From a checkpoint of a small transformer trained on Wikipedia.
Size: 8 layers, MLP 1024 squared ReLU.
Architecture: LayerNorm before each block, learned positions, biases, tied embeddings.
Training: a variant of Adam for these matrices, 9119 steps.
MLP neurons of a small language model. Each row is named by its layer, matrix (up: input weights) and neuron, and shows model dimensions 0-127. Each number is 128 + 24 x the weight over its row's rms, rounded and kept within 0 to 255. Numbers have three digits each.
A block is one neuron, or neurons of one layer that tend to fire together. After each block is what it responds to, as a language model described it from the Wikipedia text at the highest values.

L5.up45:106127133136109115115142161102110151096148120169128171100144082139106122153123156167149130145101147126109124134131167143140121142171077126137065154169119176112066104162137134124102180174116120160127146119167115135096162149113122139132150116105134155081106148126144167137120122131119086143114170111125088095118101108126137134150137128116170087096168149107128179104155166177104133087102
L5.up71:095150140083134118143141132083141126122136153107150128146129139133125140182080107161096134156124115128161123114126156119131139130174169153115134190143150160131124160134139107117080135176090136106142141133126095141147148112104124151121152103103108116126157146125119102125145146133153116144115125142095112149184097093175125144118149105123126156142139098113136162122135140144097131094076
L5.up151:114094161149099158118126130130137171140116127096154107093128119127076083118112146156162119151139140106147148149133121152175070151133102119148133125114134161147110100140129125131120107099114112096153185133135095121093106092108145156128167145114146124114131116107097111135133113131143103108133111185160144114158149102200108183118134115142112133130152160127090109117102117133156067128153
L5.up175:098185141125157144111168109108158136165114139109136106094105105153115134156081138122128153118169186149119142099145130124099125171133147120116148174117146158129116089134107102174102087140130123150139163149126107101161184159114158155144139112114113136126145126136130120093148101148157125143159154145135164150144113097121123163137112131173132125117155109135105139111145105109117079092157
L5.up265:128162131182109153140105102128162116146135128123131160125147143138134143156086142173155160139120119122130113133071214136147105098117098134129151174115108129115121115147132158118161098113138104113147141119089102102128114103115124117146123140090130085119128132136098129148146172140145122168125115156172144126137119108145123112088104118104129111161145154107113105152125120101136125097100
L5.up344:102129155122113107143115145157159174135113121147148120093120114128126157109123129156091138115177154109121104113098157124122122143139145122137177175165106176106094092146119119096084109097171124096171121172142104126120146141113127110114142086098119107137074175064140096107177165151161088122079140134138123134152127106143125119105085132147159206121137135158142131161119092159113102126153
L5.up398:112134147172102112125194140156116152167109145172144132133122103145103136139119112116104119133131163108131134103093156108097120167136088151172106170135125111121135139144103154111102164109129132122169169156166107105076133129099124140091114099161148090103131159116115135172152135131122078130122134127117073118131112138163121122094066154118172151104157100073124169114120127151124091097123
L5.up413:157124135140131092108146099117110117127154137140133134098097109125119121174130179094120089102172098090125117138102183133127121104143101134133157188071123113139124140135113139114157154118127154130134125124132107120101116173141083098126137119166117060129117134141133095152120164141125160188149103148138162120121129124150143102128080133160151110126132122126123142134124100104108100149168
L5.up415:108121107125152097113111105127131150114135130126093130115145114153072106072105131179123093112163123136149114106133128138148102096167083056122126168073144158120087077135120124135149085103134116092181137142128115144118152090156120149160160111099112116099123124115164114160099152107153130109138106159128118104161147089129096164111094137120173177161121160146130141128061159138071135120125
L5.up491:116144126119108108117120115072149144109139142176125145132158110111109115155112148123130142140088117148136118133096140100104167171145131113115135149125156165130123122145153109142143118143108117068136126145093099098119166119136093107130115128114138119156116105134146143130107162152147136144165145163114176110160123133131125142099117169156116145148160105158115103128154097086165126108113
L5.up520:119132152109110134134151136126119147140096164122139160152144109093132103133108140151107114152104135132107111156117096134110108100185154158095117099111122121109111100142101085121115039114117147114165135085139148150143155138137101177145097113120120082129118148122145127141123096175160073119160147151138134103113119141098117104142099144111176121134098122134152115115087149108166112098106
L5.up528:119106172143143091112164157137135134140124121151133083118122093139142119140118102117145119082108134129124142127107128122094109159134109098124147168109128181134097135142128160102143133089151112069182126151092118136087112117127173061104150140109152125128118118101135124130118160135129140148151141133097116099172119102130112155118108172110138156138154088137134156147135122107152156126163
L5.up638:110134113151105111140087153150147155200154153134146141147119104121112115110143123078119078108144146173187105135130140108144117133112095157133123145167142134152108115141106118129112113126096114118168143133129109132077120112142113120134130114150123112115118179139098122131096118180130098085103141156138160108159132085130114104116107116125154131145133124156148193107117155127108116069144
L5.up708:109123140142122180117131140142180124157120096134118092113108123153101125119131090136157131120122156133155117164124127141140110133111138087133094145121087137117151062136124106116161131119102113109159130122144131112120077091119124092083131093134145161137145112125089111095154145166137144151132123176130153143158146117141120139107134124104122113138135104105098113127112142134162170129115
L5.up712:163154137162129156106119162128171149109160139159123112117145114145117124087116158114155127094123121125123159123125119140181099126133124122152089167093109150139141122134099092106131080118137080111195143109134112138104124119128113169133132095122132130100126147111152148138147162137166137142099121152119163077131133098166108130142128139126163175154137114159109132146090195156108140093111
L5.up863:140124117115140103137139132086135131119093131131116142138119138132118113137153148162099167119109110125173147170145168145151105102131144122107103166122087154081109080141135141126117163156151141132137123137106178098164123103137120146116135123141138106120095144116133107103135170152150094119096096115101080115151152145110127140153121169150157159153114110133070155095125129155127124117149
Description: Section-heading closers and auxiliaries. Closing == of wiki section headings (History, Death, Bibliography), plus passive auxiliaries be/been after can/has and adverb endings like original-ly, init-ially.

L5.up133:092145160148092160118125132152092156096130105156163153081151108170136078146128111127129120159099129124111178152109109146149145147122142120124101153112117127130072135132149098158107128107127141119144117128132078112142119113135113161158135118174176161143125110133144170113133105074177068128080092154118136129127121128140142146124125113086168115115052138113076131137087170131129136104153
L5.up161:146163134129077155150096210109124153149134148117124177144147139114141102138110127094136118134119168154123130124088140138115123118114133133120129127142139107158118113164115092106098152173128091169149194133132082155160135118158120147103122108180161130102124083116122140131126125125137115137128177126160135124115124132142152123131103093161181108131158143125095157124147081113090112104140
L5.up246:108160142094113078133143155127131120138147157128148112122120135137106062118117103129133113132112161117115105118153146061157136108133123102119139137122149139149089152154117130118096148153102117118145155118142091087120112124096141138122154126143123124105172150122099161116093118118133136146126119128165116158101113109112131140131104112094228158098105133138131144153102107139161097134080
L5.up307:125140114121117141131088195121147116160126151154106112116149121115089144163132098149078182115130120139145133122101125107122134135108153116078127143110123091119110098147121150135128116085129102131122134173097152123177125114124136098139151140101163129140138099104117147158153109125124096169184153124180143159083130092116124179080121132090146119126120163141127136113125130135137078157159
L5.up314:102137148121105156117137124164139131123116135122117148084158100099103124125129148125081088075121116146091094111107110108150128121115085153112099170128169090081082119141118112116096149169165120173124156071121079131130111145163112156130160146161152171120081141127174107121139148141152114126092150155083148146128138102116111121173106112151144124090086176118119124127131099175100146091129
L5.up391:134147125109165129119136158095083144171127115121074137133098104119127100106087086131106160098127149178139088105141141109154118128155087136088128169133136104146067122152118139101125143147123145142117155097128079137154147136100122169109165136102170137101139127135105123161123102116150112145098164127140129129119108117113154142080102133141170144155121152138129127135089109174087101077109
L5.up494:118125124110136156116128144078126141146128106146088136113127095067120153149122128115166104176100115112144114120137143113109093125099125112075096126104158126121103099148093128138157142131105120144147111096150148109112125141151123132142118130157135123124130116095126094139096134108142112126107195141140151096131107116104163162141086143134169145132097158154126136108115176135121082112137
L5.up584:127146147140105176124115177110062115119066123127123126110132143089127123138134174105096168140129105176089112142151154130153136121112138157139126146130120145124118095145107099087126165171126124151116146120129132165105138126128119158100145109112143109128120140101155131125156115118155136117136151153116152131110149112109112148159127094117118121154133126126109137126092111149081109079109
L5.up668:094162130121087100078148155092169130159156121134144146105124142099106128109091126122107128137100145121178139111116128107144099125130132145133074129117165091103093112133112103134135150108140149148140139120117126167136126153111114161083116121153087156142114155132121164100131120133137099125139104134122134128105086115098125133109137090101165119162087188157137096162129135160160107117151
L5.up723:072160154154129135108124167156121102170131145127093175086126119153123127153111123092156166151122097108135120154097153105133130119100157107110111144124119125138088111162153096097105143148122102138163113094134137156148142119159117106141176132105142093146132147144096144121173129110201124138114125100177157132148133101100118128093095149125111122084126108121135129167101112121100112137124
L5.up753:131119146114111121132135150143110109134082164112183110114098141118151127128127142152121141108127122130098065137136143132125135144130170176103082133128136169145119103149099087103060148130111117135153145098115098140141111113137092150169141102139157126127144145092135098115138096110100121158110120133149113125094101154096105131129115107153172077088129133112116156162119106130132146090124
L5.up766:096124135120121133142144173129119112141123167144165137114124131127112137109109165144136144120108127170131121125101120113153146138127142112133081155095124136100112112162136130141121142161141126150106133092123175128123130140139097107131144113160163130107123120092140165133130099119143095140097163126113147138140116141076125180126077084117196174112099146132077127102119098175087102092186
L5.up774:145147115115149124129165169130111134139101159089157128126151128132120121136071107152155146136140094139102102130120169127168147103162158096116088177141090099115065123135101119150147128131108119152136145141111091119125106140121141102144179149107150145107089104127095143148117149130175119133109155156179127089110105121119129101122111140116136148132131148121117134128121107145125119103095
L5.up795:117149156109146132127157103104117105168103134141108140095117105142147114153112146117116121109144133172125126162133141118149148118140173141091074146140161110157078159160138127091116138126132181155131123089144083152144153124102153098121122149169115116111128142134138111133144124099105090121090118135133133182093159105127097140111134092114148160126068142140110141102114087158061150108147
L5.up802:098189132065074145137123141135138111141154124151102185104116159145129158109092114102118142099132130170122123162114121139149139120110149149113037128144116126152138129147103102120111116164140152162135179113123134140110117134152135180124146160126130105109124136135101148137114109124154098120131137122145118155098121132111142139154058078153184140122118113129147202140126109152131151121153
L5.up973:145157138127074142129189107137132163143118167121083173111140119154111116152122127116139126128092149134083128137092118148166114138134100127123069120146142136135103159145118122143108133123151137134139158072141117131135127150167130110177127126138129109112144124111104111117122097126142094146117124150132103132158167139159162113137093121146180096094103143135072168133108141154131110097176
Description: Field and heading labels. Word pieces and first tokens of field labels in infobox lists, section headings and table headers, such as Area code, Alma mater, Personal life.

L3.up444:132103163125125157125157114082130139137134137082144163158140150141122146158132147145121110104150135131152144112156153157134104136148147139124084160109119118126119158129099131150162148119138107083190189120112094112087099089113099148127156123119127103119133148090132119129083112114159134125130146146163126130186144120134103087153148139151126156132141152120104146113176148119145133123093
Description: Verb-introducing function words. Fires on words that set up a following verb, mostly infinitive "to" plus modals like will, must, can, may, would, as in "used to sign", "which will be".

L3.up14:126138177136139102123144101112142103112122124118147158147107125160078125130125123125132134100140120181093101125102140148105135146148148132085097136137120143146130122141171083152173140141129187090155112137088083141136129114111086142073148141129135156117100139120140129122158117145107114133131144160134120140139082092162114124114129134135128090118133098120132158141144113152095111145127
Description: "the" after prepositions. The word "the" directly after a preposition, especially "In the" opening a sentence, as in "In the 12th century", "during the", "prior to the".

L2.up139:140115137152135120096122117122124153084151102080140104137095125126119138124132161144125104152132153107114104153121148138126083135171133131131119136123091111128132092132070140125146097089103112112177075141132119084138151127134173125145127123122128121171127135133147130158124106115197164165133112147102112110151147121150093153133125115137114120148159139113159153122152136132101144111145
L2.up555:122151138143133139110171090138131177133137144105141161125126141146117129151112109153141142145075155136116121105097139090125088116130152109135128100116139117182156109149128107159160120060069129103154123161092088098148097102109116108111130142156115089153125127121134112125087102129146151126101124166095144124168142144138126138135103125112094117121166106138141137127108105133108108179088
L2.up734:161111168134110145134134127170133172116110111114149109130146136078146141159137107164123117140134094121127132174120145092115096112177159145143142104107116094155128133133095123145141130107118104108133138142129153108105139126114093143144085101172132110168067132115152144150125103129117124106149132153114135126123148132101098110127155130113162101084134125098118147103148116143154141102128
L2.up991:156126098122093158100134139126161120108120127108133098150109136166088146165116118133144135098133165154156089161110169150151112139168138043132113155166135144150124115129113124134095126101100130097141115154066107124174085121109143111184131131121105130103137140125112162153172112136187113126123115119109112133143099130104105140119077093136145129153142124127155123109127097124108136096149
Description: Predicate-linking "as". Mainly "as" right after a verb or noun introducing a role or description (served as, commissioned as, referred to as, such as); sometimes with, to, be, been.

L2.up6:123121128166100086099146085163145118103131117126117116110077127139126124141118094114152149086133120151117130105103163119137078115155105087113116142124135128112115087134095132112172155133082140107126119135114076114098140133151133070176133129166112124129135189125133119131157168085115139163148127166131146141124108134125139112124117171147145140134120125123102140128146127106189119112097
L2.up660:115110187167137119123152149067105108130137135138128164108106129148131153139078092133130138163124151101134111118111139098076132131174114133100113161133097167154128134154170171132115129144114148106192166142154136171110154114109138144093129102176172129093110170118120164133150134134184112125156128135155128157192120101130133131124078138112138132131140099114158109088124116140137120116102
L2.up811:123107176137130109118137177072114101114132133142138153120111124141141154142081092128153147179137129080123116114129160119133160110156117120100162125132089152154099120136190116113102155167091119097163166153154123132098132102092117149119121101135169114131054197131109144138142117123164126150126151153099126134167173098129105111114128136148137117117149099104099123105161128113135129110113
L2.up1009:147137152169143098106138146117146113152134143151114120124113099143125135110067134079127149087149112119144147127126147125150107152156089135097135169135112166101096085155160150119118136139070176122179134185122133163134156113135143116104113128086153131109116208140143117158116104146142166177127102136114098134159121099139150119125117133106143131129129122115129103099109154145180114109096
Description: Wikipedia section heading markers. Opening and closing == or === around Wikipedia section titles, such as == History ==, ==Plot summary==, and === Muntenia ===.

L3.up246:135114156152117113109115118134134145109139147115126096107140113104112115137125094146180131191122136102137144110133129118151093105143107085133131167111117140104117117152148114124166140105083137153141115144133086087064126116057139125147103135157152101151134147095109155116142151118140140144146113125117138133164139115116086150132092170148167146117134167139107150094121143138132132126136
Description: Heading closers and -ly adverbs. Closing == or === markers ending Wikipedia section headings such as Early life or Career, plus adverb endings like -ly (directly, currently, subsequently).

L3.up606:161159137105086130156128157140141124097125118166107156142095127124152140094081169083114130131070080138125080115112130135117124153146114082131075171139100124123145114147150127103063148128128161158086136163098156143133135109158153121154109076115119118105138151126109159139152131108168113174119122144117145147126079147162161140067085150128167133135106122134125146135130124125173139139147
Description: Word-start fragments, structured text. First piece of a split word, mostly comp (compound, component, composer), plus infobox field starts like Time zone and Postal code, and = before new article titles.

L5.up137:106118170131111092077151146089118136157132120167111146124146120134101122153119111124077129119114126160104136160153132122112101113128122122112117132088146102071125123135124154151096139091153144102123088135121137082132148122106115141123135141121145148124154136125087107103139121088142076150165163127181165096168114134102150133111117164095168151165127142102117127129157132132117066152089
L5.up167:141125118131120117119164127112148123141161099138142150132123128163101128184109121133130088137136120126144082131130131110137110133161111122147119135146156146131155149130144141120122123075107113111173095123106120139094143140127102132120121116136149107108145179162120138141078164120151127174155129128121105103121135139137134130117056102080107206155112114140130128096103118097123158118149
L5.up170:140113129173153118112156153093121165124120118093105136126155111133114127160104114097139120142181143116117102119122161179119107123143151140099113165134144165153099106132121126112094138126106121105125145138043124114137156126138085138134127103103148113104116090075165108110119089126124114116138167145142128132160109150189119145101089134108097137148134098118144179113139114143091101087110
L5.up189:137103116130110129129163103143136133157105131119131183142159133086100160149111172137136119164113149136119148142095111162154132157095090124161112153101167125144140135132124141114154125115167122119149153103138141145140115137096150148145123147122119123086150108119106106168138124150135113196096170135130152109142132131140145096124035098156150188130157115104135130111126133125129109108127
L5.up373:178132168133139092114141156159154157146111119120143128141142101165139114155093160127121156135134127136145097118062133134147104151128172154134120107134088170138142118131116118146136099085139099093145094123128130124125100176138139115163122108106096120147096133084154083122090107169160111110146130133142099096171113139144106177148118106150139136109187120131147148157141100129134130098138
L5.up388:145126146129148128097149112105117144135154101114101137088127116111102124147105115150088125144158116182093154127129097136128148093185136139144118123150160104133126104137074139118116120114113099082152101097143161165131130157135101161093118105150147109137156114136150163133103161099135142159155165104124108110105097123142160150110095142080094183099137170161105151146129125146094119133155
L5.up436:096133162136123088104111122085145143111133141153120112112134120117120139139100137119100121095139127138129107106151143116134124129111134099103143160134141133136161122136161132182077161155111075114143130100140128132120138149093139084100158134119101127108141118123118107109150115119176153143172142147121131113171137153147137167095092117135159147140172127143118113100116132124157134158102
L5.up466:083104132106145099143145140154108136136138137137135154149139125114125140118093134093126154108159149138146141129109151161146109174184118141150106160121124128121096109136089143124076116082158098087140102069122131131125142123134078132119130126092114122117095144087139150111161139095173111095123119141113186145179125100114115124095129142131121130135146144135153139132140137100131132103136
L5.up479:109158106145135122104117138104089115128140100131120162114160130103158126145080146100150141115105131149119123117113169123158129073145102086145108127163139157165146113157174123096139142119120104145101132096131087158166147137133139135130098135127114099120093113145092114123109166107166125154149131170148167098146098114150140098089100151157147146125156115134121138124133112119164114148130
L5.up486:106118133160165121108096100124141157116137092140115170120121124113121133095141120147113116090109128123141128130109124113095129098143154191067094118132132109138139118125118135110133071101145173147152153156142134108131123131115145147146118167103169079086136118178101092150132094109166125152131186144141112056096128111144124113145092130129175139138144145149123158122120130131118126129125
L5.up605:166143138126102084121182117139119132125092102113130158153128132154139115145111128129120147128119105151116167161122141124113123141158098137165092147148102126165094092140147100130130126128129101136144129134089147123129162100151119126147172140111179143110106153130151079104116097089139127160172098145169089093159090112152102094107099122072126111140115126125135142113131134179159094122130
L5.up614:123159144132140150155139122153140147111100092138130173137127126125127115188115098153092167131112113132127129112112159144145119127151144148143165077137111133137133145131090153090138121087060115111121101150131107110099120128129122132113111149140120137118061117091122146160108152136153058140142147140129125139152094132163084154138123106107161150117146139071106114089103112171109131121158
L5.up841:102141124141138126116114112137168128149117092124126121121170132117129137166096141104125122117148098104164151152109127104105134092095142188132123151117143135141160073156121152131167131094111135143137116108073097130070164124133112076121122118129139100132147137103136102150105213108136122149150128148123146143138144132128092094120146148131154113167192087157121128121145170084156122085133
L5.up844:161129125094101127136134124117136131152149137081131127166155129154136138154103141127090136126144145126126126130139168108088106111151154134133089126094102156130171133135074150120126118150139143085160118134175128152073146135156130133095179122101129109076138141118170155073101144120135117179125143129102110111121159107151156157133131153157111157131181112147150127111141143138129129104127
L5.up851:137143154136135137080163125111125150122153137148134190142178097155113120143098144132105168128112137099124170171104136142134114105125136143117099133160134123142124105147113141120143104125135162107139114118089114120130117106148102136149102096122145126097178156147126116105116106153150104147137149143122116093161130136107139163152151104146131174129164114159155143138137137120121122108109
L5.up905:177128129104145143125146127115128138124124117106126178113129113164089122152139163170082119159087161121104118134153112115131137108161172134121132119167109110134111101133115133170115098130104146102138122161144136114122108109123119083104152159106082114140132124069130130125096092151129144174150107139160118125122124167151122135091123116109166127136112107134143156102152099107181096152081
Description: Linking words to and as. Function words starting a complement after a noun or verb phrase, mainly to (sold the castle to, 2001 to 2002) and as (as well as), plus stray space and slash tokens (km/, before if).